Weights of a small transformer language model.
Size: 8 heads of 96, vocabulary 8192.
Architecture: no biases in attention or MLP, untied embeddings.
Training: a variant of Muon for these matrices, 903M tokens, 13773 steps.
MLP neurons of a small language model. Each row is named by its layer, matrix (down: output weights) and neuron, and shows model dimensions 128-223. Each number is 200 + 20 x the weight over its row's rms, rounded and kept within 0 to 999. A neuron's up and down rows have the sign that makes its largest values positive.
After each neuron's rows, "fires before" lists the tokens most often just after its 100 highest values on Wikipedia text that the model never trained on. A number after a token or word is its count.

L5.down16,220,208,217,186,238,168,199,224,186,205,189,179,209,208,187,191,161,178,193,204,223,179,186,168,205,223,202,211,153,196,211,194,194,192,187,191,212,205,199,186,229,184,210,213,175,175,222,233,209,207,186,172,197,123,214,212,213,216,199,192,223,212,218,169,201,198,195,213,228,195,192,216,205,198,247,177,197,157,215,215,172,221,182,207,187,176,180,210,215,227,172,201,187,208,217,183
fires before: " " 34, " |" 17

L3.down1321,199,185,167,194,206,181,169,187,191,191,202,172,206,199,197,217,201,234,185,226,222,207,267,180,215,204,183,194,218,222,181,165,152,219,167,201,212,174,183,202,195,212,197,196,212,210,216,201,206,182,182,191,219,222,216,228,201,195,217,209,213,211,178,225,215,209,208,187,177,188,191,208,204,210,192,181,218,165,199,194,227,242,188,196,198,205,177,197,213,165,184,235,170,206,173,217
fires before: "\n" 28, "==" 19, "The" 9, "In" 4

L3.down1932,161,209,226,197,210,196,178,161,189,224,202,180,190,204,194,246,204,227,205,220,232,183,206,175,212,225,195,237,190,230,185,203,230,202,220,188,189,196,201,211,238,201,176,211,193,236,208,215,187,209,191,186,220,216,211,187,228,192,218,228,203,168,218,187,195,167,189,204,200,215,206,185,203,215,188,171,180,219,197,176,205,191,188,189,228,200,172,211,191,189,216,192,208,214,223,194
fires before: " " 52, " Candidate" 5, "4" 5, " Republican" 4, " |" 4

L5.down1913,192,198,248,192,201,211,180,212,184,183,158,202,195,184,219,189,241,188,187,229,220,194,182,194,220,214,210,196,187,204,193,197,199,223,201,201,225,185,199,161,201,207,214,196,216,228,160,164,197,251,214,226,233,229,230,188,224,211,191,192,211,260,203,187,199,197,224,197,186,160,216,198,201,219,215,150,213,221,166,190,196,210,201,190,221,182,225,192,203,214,181,218,202,235,184,204
fires before: "," 54, " the" 6, " to" 5

L3.down1564,195,243,192,245,220,209,173,192,194,202,207,188,207,195,211,207,227,223,207,185,216,220,228,204,205,184,151,193,211,213,241,197,207,167,192,175,199,210,235,215,194,148,142,204,237,155,179,185,183,212,189,171,230,183,200,207,215,186,192,219,200,209,181,186,188,243,149,146,212,175,217,203,206,188,196,223,204,200,230,219,210,154,194,202,195,170,221,175,218,210,202,233,215,190,195,220
fires before: ":" 15, "," 14, "." 14, ")" 10, " |" 6, ";" 5

L5.down765,222,178,206,198,195,199,222,177,203,151,192,180,202,238,183,205,172,186,211,213,219,205,210,189,185,169,179,153,193,186,189,176,190,214,193,208,226,221,227,217,213,216,221,181,217,224,191,177,199,239,212,194,225,183,204,213,206,215,198,178,203,208,189,219,178,179,196,205,174,196,238,217,164,214,210,199,197,198,198,247,202,194,221,209,184,202,217,212,189,234,181,181,209,243,184,192
fires before: "," 30, " that" 16, " he" 11, " " 9, " the" 7, " of" 4

L3.down650,162,228,198,221,238,177,204,147,164,189,201,182,193,202,164,177,223,245,230,179,220,190,193,202,200,181,208,197,221,214,183,181,202,235,187,234,225,211,197,224,240,180,181,193,213,195,187,244,193,196,212,175,193,202,216,210,184,199,227,203,199,195,228,218,221,183,201,180,170,215,240,198,175,185,238,183,160,194,235,222,204,213,171,186,209,196,186,196,204,190,199,156,192,185,216,207
fires before: " " 37, " the" 17, " of" 4, " /" 4

L5.down1807,206,204,194,179,207,203,210,160,187,200,190,191,201,229,181,155,205,201,242,183,189,197,175,198,183,218,171,212,210,168,174,172,208,192,207,208,212,192,193,218,210,222,178,201,197,218,211,199,206,233,196,194,190,180,231,232,219,205,198,222,239,212,228,230,240,194,192,195,188,190,195,209,216,182,196,169,195,180,193,197,196,191,180,223,222,196,194,201,192,209,252,182,217,181,166,219
fires before: " the" 48, " " 5, " their" 4, " a" 4, " season" 4

L3.down2003,190,197,215,189,230,207,165,215,223,218,186,207,198,182,190,192,202,171,167,221,188,188,194,200,218,217,207,174,212,163,209,204,217,200,214,223,205,189,197,208,168,219,225,185,192,196,223,218,230,193,199,216,234,201,188,196,194,171,195,181,175,158,203,228,173,182,222,181,190,230,245,207,192,181,173,186,226,188,230,197,172,187,179,199,206,187,220,228,208,225,187,222,198,211,188,236
fires before: "s" 47, "t" 8

L5.down187,159,184,212,168,224,202,154,214,189,204,198,199,236,211,217,236,207,196,219,194,199,186,169,169,214,185,226,218,183,220,179,176,173,219,195,195,205,197,199,194,217,210,183,183,206,194,167,197,189,235,199,219,209,215,202,203,212,155,199,192,188,180,196,183,208,172,209,201,194,209,202,192,241,195,236,210,228,175,222,189,177,199,195,203,194,162,200,221,205,192,196,208,186,209,201,178
fires before: " " 33, " in" 14, " on" 5

L5.down1585,185,224,174,161,237,252,204,176,188,214,195,191,210,185,221,201,211,177,179,200,208,190,206,240,212,218,194,194,201,207,179,225,201,184,170,175,215,206,214,210,221,220,201,207,207,190,198,178,194,218,200,218,209,183,229,221,180,199,199,224,184,251,199,199,172,201,189,213,156,217,208,204,185,234,234,226,242,247,217,172,179,199,194,205,182,188,204,213,211,228,170,207,221,193,237,187
fires before: " |" 35, "4" 11, "9" 9, "8" 8, "6" 7, "3" 6

L5.down378,185,206,169,200,196,190,208,190,216,186,197,190,248,187,183,200,231,159,187,228,185,222,234,215,175,220,181,208,198,219,187,181,196,195,195,206,190,207,181,198,241,190,201,230,203,230,216,205,181,189,252,154,201,246,170,212,202,190,220,200,194,220,162,205,214,185,200,201,208,179,212,208,240,229,192,225,210,192,181,175,221,216,215,206,193,189,183,176,165,174,217,234,201,237,181,209
fires before: "\n" 46, " The" 12, " He" 7, " It" 5

L5.down164,214,183,219,208,181,190,241,186,214,184,190,176,176,183,207,227,206,178,227,178,199,228,205,232,218,215,203,149,203,176,184,179,217,169,202,207,174,208,227,221,195,208,175,226,179,158,194,223,175,180,195,183,178,192,203,219,171,213,201,209,199,235,231,196,219,216,178,241,151,194,210,229,194,251,189,194,194,190,183,178,189,209,223,189,186,182,162,183,192,204,203,215,199,218,206,179
fires before: " to" 23, "s" 14, "ing" 12, "ed" 5, " be" 5, " in" 4

L3.down1197,197,192,192,198,192,158,170,177,210,197,191,188,246,174,187,231,205,176,203,211,183,198,213,183,221,172,190,204,206,224,219,194,192,157,209,220,206,166,191,221,204,193,191,220,184,232,231,233,220,173,190,238,183,184,185,198,226,191,214,207,209,230,184,220,193,180,196,199,179,200,179,208,200,195,185,229,224,220,190,227,209,208,240,187,200,208,205,200,213,199,189,221,200,198,196,221
fires before: "\n" 86

L3.down773,190,165,216,194,228,203,212,234,182,186,202,206,173,232,215,184,159,193,179,205,214,204,231,184,222,188,160,208,217,195,201,189,200,184,198,207,250,185,225,226,191,250,225,200,203,195,213,195,234,220,195,205,173,232,228,218,196,213,192,214,206,195,157,211,182,212,215,221,187,216,191,220,198,253,187,188,210,210,193,225,198,197,179,221,190,161,213,209,190,211,181,210,194,219,200,208
fires before: "," 30, " the" 14, " he" 10, " a" 5

L5.down1685,214,206,237,192,205,208,213,210,174,250,225,157,224,215,188,233,197,196,202,184,250,165,222,223,182,190,208,217,229,185,212,227,204,190,198,207,209,216,184,198,188,182,188,181,211,182,216,212,181,204,193,168,209,194,228,193,215,223,221,212,189,168,200,173,198,203,237,200,199,203,194,206,221,186,224,220,197,155,204,204,199,199,242,220,221,212,205,195,194,177,187,183,196,188,216,166
fires before: " " 46, " T" 4, " N" 4

L5.down2040,178,211,194,187,196,182,226,204,155,220,215,189,195,188,188,215,197,221,188,229,192,159,242,233,196,194,210,177,216,201,225,198,198,211,183,196,233,227,157,209,198,192,214,168,231,186,207,212,215,193,198,218,195,252,201,182,189,202,188,188,239,234,155,169,200,190,186,192,212,218,197,167,199,194,174,235,213,213,184,192,211,194,211,192,182,178,196,221,194,175,168,223,250,193,159,198
fires before: "\n" 39, " The" 13, " He" 7, " " 4

L3.down367,174,215,211,190,215,170,177,186,218,179,214,201,205,242,183,223,213,194,212,219,173,196,204,242,191,190,151,187,197,200,204,175,237,190,189,150,240,200,264,197,211,179,156,184,204,224,222,163,167,194,178,195,176,192,219,215,213,209,176,183,226,198,186,205,165,220,204,200,215,214,177,209,198,181,200,215,205,170,225,235,194,199,197,194,218,208,207,206,225,195,172,212,204,185,197,167
fires before: "s" 37, " of" 18, "," 4

L3.down741,210,238,179,188,165,202,196,227,209,182,204,185,205,222,186,196,198,200,205,189,224,181,185,205,183,182,201,190,215,184,196,218,191,166,210,184,198,243,249,208,226,225,224,181,224,173,215,245,174,215,184,200,209,203,239,203,205,199,232,184,166,207,193,198,181,205,201,160,190,186,174,227,209,193,235,194,205,221,189,199,199,215,197,196,200,209,170,173,172,229,198,183,197,198,209,203
fires before: "," 17, " century" 12, "." 12, " of" 11, " in" 4

L5.down1539,179,191,217,209,238,168,179,186,183,200,204,159,217,212,184,204,179,198,198,237,211,191,165,177,215,204,193,181,183,193,173,229,204,211,236,215,209,188,183,184,179,180,181,179,214,227,176,177,152,202,188,199,194,180,200,233,134,188,194,209,196,190,206,202,208,193,201,190,216,212,196,160,212,197,227,240,191,177,214,197,183,211,207,240,203,199,199,181,203,192,191,199,192,143,216,221
fires before: "\n" 31, "-" 23, " " 8

L5.down644,199,242,226,183,192,180,176,167,192,203,199,175,171,176,237,192,217,217,193,198,194,202,223,209,212,200,187,201,224,223,232,204,220,166,166,208,185,202,194,210,220,194,234,190,215,191,173,187,178,160,192,203,185,217,181,209,188,187,215,210,214,229,192,182,196,181,238,173,186,204,203,168,175,199,203,227,171,226,255,192,203,247,234,253,187,200,215,183,198,191,174,193,169,212,239,199
fires before: "0" 34, " |" 12, "4" 6, "8" 5, " (" 5, ";" 5

L3.down1769,179,220,218,234,202,196,222,181,238,211,196,197,223,222,209,170,187,163,187,175,208,220,170,207,229,240,201,202,219,209,195,230,221,200,189,244,213,241,197,191,199,178,217,192,229,211,212,220,213,156,175,212,191,225,179,177,187,210,155,214,218,254,191,205,205,246,177,198,198,220,178,187,191,220,192,216,178,204,189,168,231,173,182,237,209,213,210,204,204,173,171,198,203,234,239,180
fires before: " by" 18, " to" 14, " as" 11, " in" 8, " for" 7

L5.down1680,178,211,178,219,183,213,224,215,219,212,188,210,214,196,217,200,205,208,187,222,232,226,201,194,175,185,214,202,206,184,196,202,198,206,204,195,191,212,229,258,212,197,204,206,168,167,177,131,207,202,208,193,250,218,156,212,162,206,194,193,190,221,189,242,221,194,197,200,189,167,167,194,209,198,219,205,208,223,198,225,214,207,205,170,221,157,220,176,203,228,219,213,213,187,220,202
fires before: " " 35, " |" 17, " (#" 8, "," 4

L3.down112,208,244,226,204,234,208,206,229,203,207,176,192,235,227,208,174,205,203,206,201,191,196,210,229,189,221,217,176,212,189,195,181,244,193,208,216,196,222,195,200,195,208,183,170,185,171,188,214,230,184,189,216,215,194,189,182,164,191,240,164,192,193,177,203,168,195,202,205,185,199,210,178,225,194,157,184,214,215,195,188,210,223,192,198,175,210,182,180,181,242,184,194,191,178,225,196
fires before: "s" 34, "ed" 7, "ing" 6, "d" 5

L3.down141,186,203,179,165,213,192,226,167,205,223,197,202,214,202,244,205,206,221,179,212,174,182,255,212,213,195,168,180,198,194,187,189,211,223,214,212,189,191,200,201,171,162,193,218,233,167,237,194,204,196,185,193,182,183,205,221,209,188,240,186,211,198,208,192,204,179,193,177,190,209,196,163,208,195,200,216,226,221,193,200,205,210,194,184,167,188,203,183,182,214,207,215,204,185,197,224
fires before: "\n" 78, " |" 12

L3.down1968,224,209,191,210,209,196,187,215,196,186,196,167,184,190,202,228,224,206,215,232,215,200,186,200,188,180,220,159,221,221,202,205,188,199,176,246,178,205,219,184,211,197,201,203,175,191,199,240,194,204,215,171,143,214,188,206,199,174,208,208,210,165,231,206,203,219,239,167,186,235,177,197,242,188,214,219,173,224,199,167,216,204,182,198,224,158,198,185,188,205,185,213,195,229,204,155
fires before: " " 33, " by" 11, "ium" 9

L5.down121,173,180,197,232,199,221,179,257,213,167,199,208,210,201,193,207,208,194,206,212,211,199,172,179,239,218,201,173,221,201,198,202,213,183,205,192,212,200,217,208,202,198,184,175,201,214,202,216,163,227,191,215,195,181,197,197,199,203,179,194,221,194,186,246,218,197,205,187,193,201,222,203,164,230,193,178,172,170,208,195,204,239,202,231,181,196,201,244,191,206,191,198,199,183,218,212
fires before: " of" 41, " and" 9, " to" 5, "s" 4, " " 4

L3.down1351,221,188,194,184,200,234,216,227,182,189,222,177,192,201,182,197,225,212,213,200,195,225,189,216,216,169,177,176,201,155,179,215,202,193,212,226,240,191,194,195,201,190,202,187,210,233,202,197,179,202,201,187,199,184,212,208,198,192,216,177,203,203,204,199,219,209,213,199,192,186,166,199,226,207,209,214,156,194,226,168,197,228,211,196,223,188,202,219,188,224,215,206,200,235,200,207
fires before: " " 34, " Television" 7, " Episode" 7, " +" 5